{
  "n_layer": 22,
  "norm": "rmsnorm",
  "lr_head": 0.00329,
  "warmup_steps": 200,
  "batch_tokens": [16384, 32768]
}
MLP neurons of a small language model. Each row is named by its layer, matrix (gate and up: input weights; down: output weights) and neuron, and shows model dimensions 64-159. Each number is 200 + 20 x the weight over its row's rms, rounded and kept within 0 to 999. A neuron's up and down rows have the sign that makes its largest values positive.
After each neuron's rows, "fires in" lists the words (lower case) most often at its 100 highest values on Wikipedia text that the model never trained on. A number after a token or word is its count.

L14.gate496,217,161,228,206,209,199,155,202,180,219,204,205,188,221,195,196,195,141,198,196,212,211,191,198,196,229,197,215,187,219,218,208,204,227,189,184,213,195,209,209,196,222,161,189,186,207,194,176,201,243,213,197,142,197,222,195,175,193,206,181,181,207,150,245,207,202,187,233,213,222,164,195,201,231,223,206,194,192,198,196,192,174,178,184,197,205,204,206,188,209,178,251,247,155,202,198
L14.up496,230,178,210,196,221,212,222,219,230,231,177,216,185,229,206,213,185,227,206,187,197,204,225,200,201,192,181,196,218,172,203,208,177,224,211,203,190,201,133,174,222,216,221,240,199,201,192,232,211,188,217,216,217,210,193,252,199,197,181,155,201,210,170,184,192,187,180,205,194,212,190,222,230,181,196,200,188,186,179,189,197,181,198,227,244,191,222,205,244,210,202,233,191,182,191,195
L14.down496,199,184,199,245,204,202,207,224,185,217,178,181,201,217,233,190,164,171,208,186,217,234,211,198,232,239,230,157,225,192,172,201,164,227,179,220,176,181,155,207,211,203,173,233,197,238,195,215,208,200,208,210,195,195,186,210,175,192,182,182,172,214,190,225,181,219,208,203,200,245,207,217,205,209,196,217,142,224,195,193,231,209,196,167,214,220,196,195,178,194,187,201,200,234,183,177
fires in: "this" 21, "than" 14, "three" 10, "through" 8, "those" 4, "following" 4

L3.gate153,159,185,176,192,174,232,191,241,212,175,215,192,192,186,209,206,199,206,171,230,218,181,174,218,184,202,212,206,225,218,220,248,192,245,190,198,224,180,174,214,228,231,229,188,196,213,241,213,190,174,184,214,178,180,204,205,175,205,210,219,168,246,188,245,225,241,216,188,211,204,218,198,214,202,203,223,178,198,196,202,173,171,213,209,182,209,215,212,208,204,196,192,199,227,198,211
L3.up153,172,186,147,181,183,228,218,237,200,175,209,201,189,193,191,205,202,186,162,202,194,185,186,197,217,201,215,207,233,214,200,207,184,256,171,201,211,194,203,238,207,202,181,185,213,214,236,228,196,191,172,199,190,194,208,175,198,227,194,215,178,237,209,214,195,226,201,188,202,174,217,210,183,195,198,239,174,202,182,204,196,210,205,213,193,224,207,224,204,202,184,191,212,200,206,211
L3.down153,226,197,214,231,232,219,219,215,192,233,197,212,152,214,223,209,220,198,207,237,162,171,196,204,225,214,193,196,205,212,224,176,209,176,215,193,219,164,211,215,227,208,225,204,193,194,207,190,205,196,209,217,193,220,227,197,212,209,186,157,180,222,192,215,200,209,201,179,228,167,202,161,193,137,192,194,201,232,195,189,208,218,186,192,189,207,201,214,199,197,212,177,170,196,185,199
fires in: "no" 38, "november" 36, "loan" 6

L6.gate347,199,216,227,174,184,180,172,213,229,204,184,174,198,213,154,192,176,166,201,194,167,206,137,200,167,166,235,208,229,211,216,198,173,183,214,172,210,199,217,213,181,206,244,203,190,216,200,200,213,175,174,209,197,204,201,172,208,167,184,221,187,222,215,179,234,215,225,201,224,218,194,212,212,205,190,165,218,191,242,213,182,191,205,214,245,225,214,194,221,190,199,211,167,174,213,190
L6.up347,223,209,224,200,194,203,169,213,214,219,207,202,160,180,202,206,183,209,214,195,178,200,212,175,216,207,236,183,195,184,203,171,173,177,218,167,223,204,225,207,213,204,207,214,212,218,210,238,205,190,216,236,209,171,206,184,212,171,162,209,222,204,203,155,180,203,195,198,196,194,207,223,220,192,182,172,184,223,210,204,203,195,213,206,206,196,221,208,210,188,187,208,184,200,198,187
L6.down347,192,202,189,174,183,184,203,192,213,202,195,115,199,206,170,202,190,165,192,183,179,181,181,202,168,198,172,228,212,228,204,185,206,152,217,184,205,194,211,225,218,199,187,213,199,200,203,200,166,178,192,190,188,232,190,170,185,189,183,246,188,213,220,211,207,225,220,200,204,232,202,187,199,195,204,163,200,205,208,225,176,189,170,181,221,199,190,214,240,176,197,183,137,188,182,209
fires in: "according" 18, "award" 13, "across" 7, "acoustic" 6, "awards" 5, "away" 4

L4.gate297,204,168,193,180,199,189,268,216,231,153,188,205,174,210,186,151,195,191,188,203,205,181,170,179,210,223,184,212,207,177,217,198,182,217,231,232,206,186,211,193,201,171,204,191,187,226,155,189,231,216,189,191,151,183,187,183,231,203,172,212,223,234,229,201,167,182,184,190,203,229,220,198,183,195,223,222,183,193,225,226,211,250,211,203,193,215,198,239,246,202,192,218,213,201,168,221
L4.up297,199,166,205,194,215,195,235,209,217,141,201,199,187,230,173,150,205,169,193,192,206,182,198,193,220,194,182,215,203,194,198,214,186,195,205,211,204,195,236,205,186,200,207,195,175,221,175,192,220,203,187,193,166,170,175,177,209,210,165,207,223,189,209,190,175,162,187,193,233,220,221,185,193,179,202,244,189,205,202,237,218,256,221,202,183,204,200,223,238,198,215,202,223,211,181,233
L4.down297,213,209,228,225,221,210,180,225,182,193,188,201,172,200,216,207,181,203,193,224,187,191,204,173,182,223,214,174,189,165,196,213,161,198,208,192,196,205,207,202,212,206,212,203,192,171,190,214,202,202,184,206,180,175,185,190,240,212,211,225,170,217,187,212,234,204,210,207,181,239,169,174,206,219,203,196,198,217,201,204,190,217,202,197,221,185,198,188,191,175,192,266,182,211,161,198
fires in: "second" 30, "so" 17, "secondary" 8, "software" 7, "soils" 5

L3.gate113,246,198,191,191,202,196,192,218,211,187,204,233,208,226,227,182,186,196,193,193,210,175,170,239,188,213,182,178,214,228,240,176,176,235,182,212,221,191,191,208,205,194,217,179,236,216,181,219,172,185,204,169,190,228,198,217,173,160,189,205,155,213,207,214,184,226,195,179,218,198,182,201,199,194,194,190,195,218,203,226,201,226,211,229,198,237,200,171,221,206,191,176,218,193,213,196
L3.up113,234,175,217,206,207,186,193,212,220,219,195,226,230,194,205,185,196,202,183,195,209,161,178,219,205,192,204,177,191,203,248,198,189,243,145,183,249,175,207,227,200,196,212,184,239,252,210,202,205,183,184,189,214,270,212,195,176,192,170,197,170,202,204,208,185,221,203,213,237,198,171,209,220,195,192,193,204,194,196,220,197,212,213,209,210,205,212,178,207,204,170,220,199,186,217,226
L3.down113,211,201,156,196,164,168,215,193,213,201,184,215,200,235,178,206,191,225,186,226,184,188,176,209,195,198,192,200,216,248,221,202,195,219,192,220,234,236,199,220,245,231,197,205,188,216,248,217,202,203,218,226,194,239,225,189,213,156,215,191,167,212,202,189,179,219,202,189,223,195,207,214,219,173,191,221,193,173,189,213,216,194,190,187,190,190,208,222,198,204,180,186,175,215,200,207
fires in: "november" 36, "no" 24, "its" 20, "navy" 4

L6.gate66,218,199,220,170,192,186,200,208,229,187,200,191,225,214,203,189,198,188,211,194,185,235,219,200,162,153,218,173,218,235,193,191,197,174,218,157,242,204,190,175,169,193,220,222,190,208,146,176,194,176,174,186,218,206,192,157,186,197,196,229,214,198,128,190,207,229,230,204,218,210,174,194,197,200,189,185,221,181,216,210,196,175,178,211,204,235,206,204,188,203,178,232,173,180,203,230
L6.up66,201,228,199,165,195,163,207,199,220,209,213,179,201,220,175,185,208,164,220,190,193,237,212,177,202,147,196,160,219,211,198,200,210,174,208,158,234,210,193,161,177,223,228,224,183,198,198,186,187,162,171,200,213,219,203,192,222,194,228,205,214,223,197,179,204,238,216,199,205,216,197,211,208,228,203,194,196,187,216,237,189,192,190,205,202,217,193,211,189,204,175,235,180,205,201,221
L6.down66,204,233,191,194,208,211,194,220,182,196,183,191,172,189,199,221,201,173,184,195,205,182,230,210,177,131,199,165,179,217,187,200,171,166,191,187,190,192,221,219,206,206,182,201,208,180,169,185,213,208,202,190,175,183,224,220,208,215,224,197,203,167,148,194,224,227,254,172,202,196,188,156,193,211,200,182,222,193,218,225,184,229,227,239,239,220,197,204,191,192,203,189,186,196,189,224
fires in: "but" 49, "award" 15, "away" 6, "april" 4, "awards" 4, "anderson" 4

L19.gate447,196,197,225,184,201,178,233,170,185,193,245,191,221,191,217,217,213,210,189,207,219,207,216,197,202,223,177,238,179,185,213,207,190,232,166,144,204,199,198,234,180,251,160,203,185,206,206,213,210,212,215,229,207,184,217,207,198,176,192,215,220,234,168,187,193,213,218,181,195,210,167,219,205,227,224,215,201,219,169,202,165,245,197,196,203,203,216,259,154,193,173,179,196,174,193,198
L19.up447,199,185,206,194,214,167,168,198,187,193,178,211,198,226,187,217,183,228,177,230,201,220,194,220,189,218,184,203,206,186,207,203,186,201,250,215,206,176,213,202,212,206,207,243,143,202,198,204,231,219,194,199,187,219,203,247,191,172,171,183,221,206,189,203,172,216,186,191,199,235,175,214,207,220,181,188,207,174,224,187,222,187,191,159,205,221,219,188,195,188,205,171,186,182,190,253
L19.down447,202,209,180,210,218,154,206,250,180,178,159,235,224,209,204,163,216,210,176,194,224,213,186,183,181,222,192,186,203,205,186,185,205,222,211,181,215,197,207,188,196,205,192,196,175,191,228,180,199,184,193,203,187,180,207,211,216,200,184,187,191,202,221,174,167,226,185,189,224,175,217,208,196,236,225,221,161,190,178,179,239,211,180,216,211,202,199,217,194,220,218,140,196,150,216,187
fires in: "this" 22, "through" 16, "than" 14, "three" 10, "december" 7

L3.gate71,207,173,203,204,213,202,209,171,216,170,200,191,214,165,184,183,170,174,207,223,208,201,208,210,149,189,189,231,187,197,211,201,199,196,227,199,239,180,205,174,188,197,160,188,177,218,224,214,209,204,215,211,211,222,205,223,206,224,217,202,241,205,218,179,175,192,172,171,190,206,219,188,193,178,192,248,195,211,207,203,159,194,199,227,185,212,180,209,215,206,151,181,198,203,175,206
L3.up71,195,205,191,185,223,198,212,205,193,197,206,196,194,195,172,163,223,188,223,249,207,212,213,194,200,169,173,231,174,212,234,216,173,146,197,200,215,192,187,230,219,170,182,198,206,220,215,209,205,173,204,210,161,190,189,214,199,218,197,182,225,169,200,223,179,222,182,180,183,158,203,192,190,194,200,198,212,242,190,226,192,215,182,224,195,234,193,200,246,230,179,233,189,228,206,224
L3.down71,231,205,175,241,207,196,193,189,195,170,219,177,176,217,190,199,208,191,224,219,174,183,197,166,230,188,209,177,194,177,218,214,189,188,211,198,215,180,216,203,179,185,167,209,171,198,203,199,229,188,206,169,159,171,207,207,205,215,142,205,177,181,167,172,179,202,165,202,189,211,183,162,195,160,214,216,245,237,169,177,181,203,197,220,250,225,202,193,224,189,205,207,187,201,186,197
fires in: "life" 17, "so" 14, "she" 9, "software" 6, "soils" 5

L7.gate322,235,155,181,222,160,219,170,181,193,200,200,202,212,213,188,193,175,205,189,200,169,193,217,217,199,218,189,186,204,190,233,167,197,232,173,201,242,205,183,172,233,191,170,211,220,194,203,232,201,220,197,172,187,204,173,192,217,180,206,200,217,178,234,190,205,178,166,217,173,209,193,206,187,182,235,186,197,242,215,206,200,204,207,191,222,196,195,198,203,157,195,226,244,185,198,194
L7.up322,229,167,177,244,212,229,179,203,211,182,221,201,215,233,194,199,195,225,197,209,187,214,206,211,170,195,190,201,210,196,195,172,191,227,193,199,236,189,178,149,214,212,183,210,187,221,207,224,176,205,193,199,181,191,181,219,194,225,188,202,197,173,239,212,191,212,219,195,219,194,181,210,211,157,233,207,196,241,198,208,200,209,186,204,191,256,216,195,231,200,211,247,206,182,191,198
L7.down322,193,232,182,167,180,212,206,181,232,212,254,233,219,211,180,215,170,193,216,175,197,202,244,189,208,183,207,194,231,231,188,213,196,202,194,193,203,195,208,195,177,223,196,191,203,233,189,163,184,207,185,222,236,153,218,204,154,186,206,243,218,200,233,235,197,195,216,229,196,159,192,196,196,172,234,215,190,227,224,183,208,226,194,171,224,211,196,186,212,193,194,213,172,223,195,205
fires in: "international" 27, "government" 21, "governor" 7, "lx" 4

L4.gate378,232,176,184,184,197,207,217,219,234,225,195,174,214,219,218,182,197,200,163,210,192,207,196,228,198,197,214,152,176,215,242,199,205,206,184,185,208,206,186,225,207,212,210,225,205,199,230,226,179,176,188,175,189,253,185,216,220,231,182,197,182,219,219,222,208,186,198,191,200,201,183,222,194,156,224,203,204,213,220,235,203,231,172,233,195,211,219,248,178,194,192,211,183,223,204,196
L4.up378,233,157,170,198,217,212,211,223,217,226,189,190,216,207,201,172,208,210,172,232,185,205,194,228,212,225,199,169,182,211,231,177,186,232,174,215,215,176,188,219,205,219,202,199,200,229,202,234,157,205,202,185,212,277,203,218,225,234,189,205,207,228,198,217,203,216,197,185,206,199,165,218,186,183,209,216,226,218,246,220,188,233,180,231,189,219,205,200,179,191,189,194,194,219,214,220
L4.down378,190,208,192,210,193,237,229,161,172,201,200,190,215,263,227,192,186,195,204,233,191,193,241,213,223,207,223,161,192,208,198,208,210,209,206,207,204,182,157,224,202,192,228,196,169,201,224,197,220,202,212,193,182,205,210,188,200,170,175,225,194,223,261,191,224,219,215,197,196,216,199,197,262,210,214,210,200,199,201,204,198,172,199,207,213,197,185,238,200,203,174,196,167,222,186,196
fires in: "no" 25, "government" 20, "november" 18, "governor" 6, "next" 5, "neighborhood" 4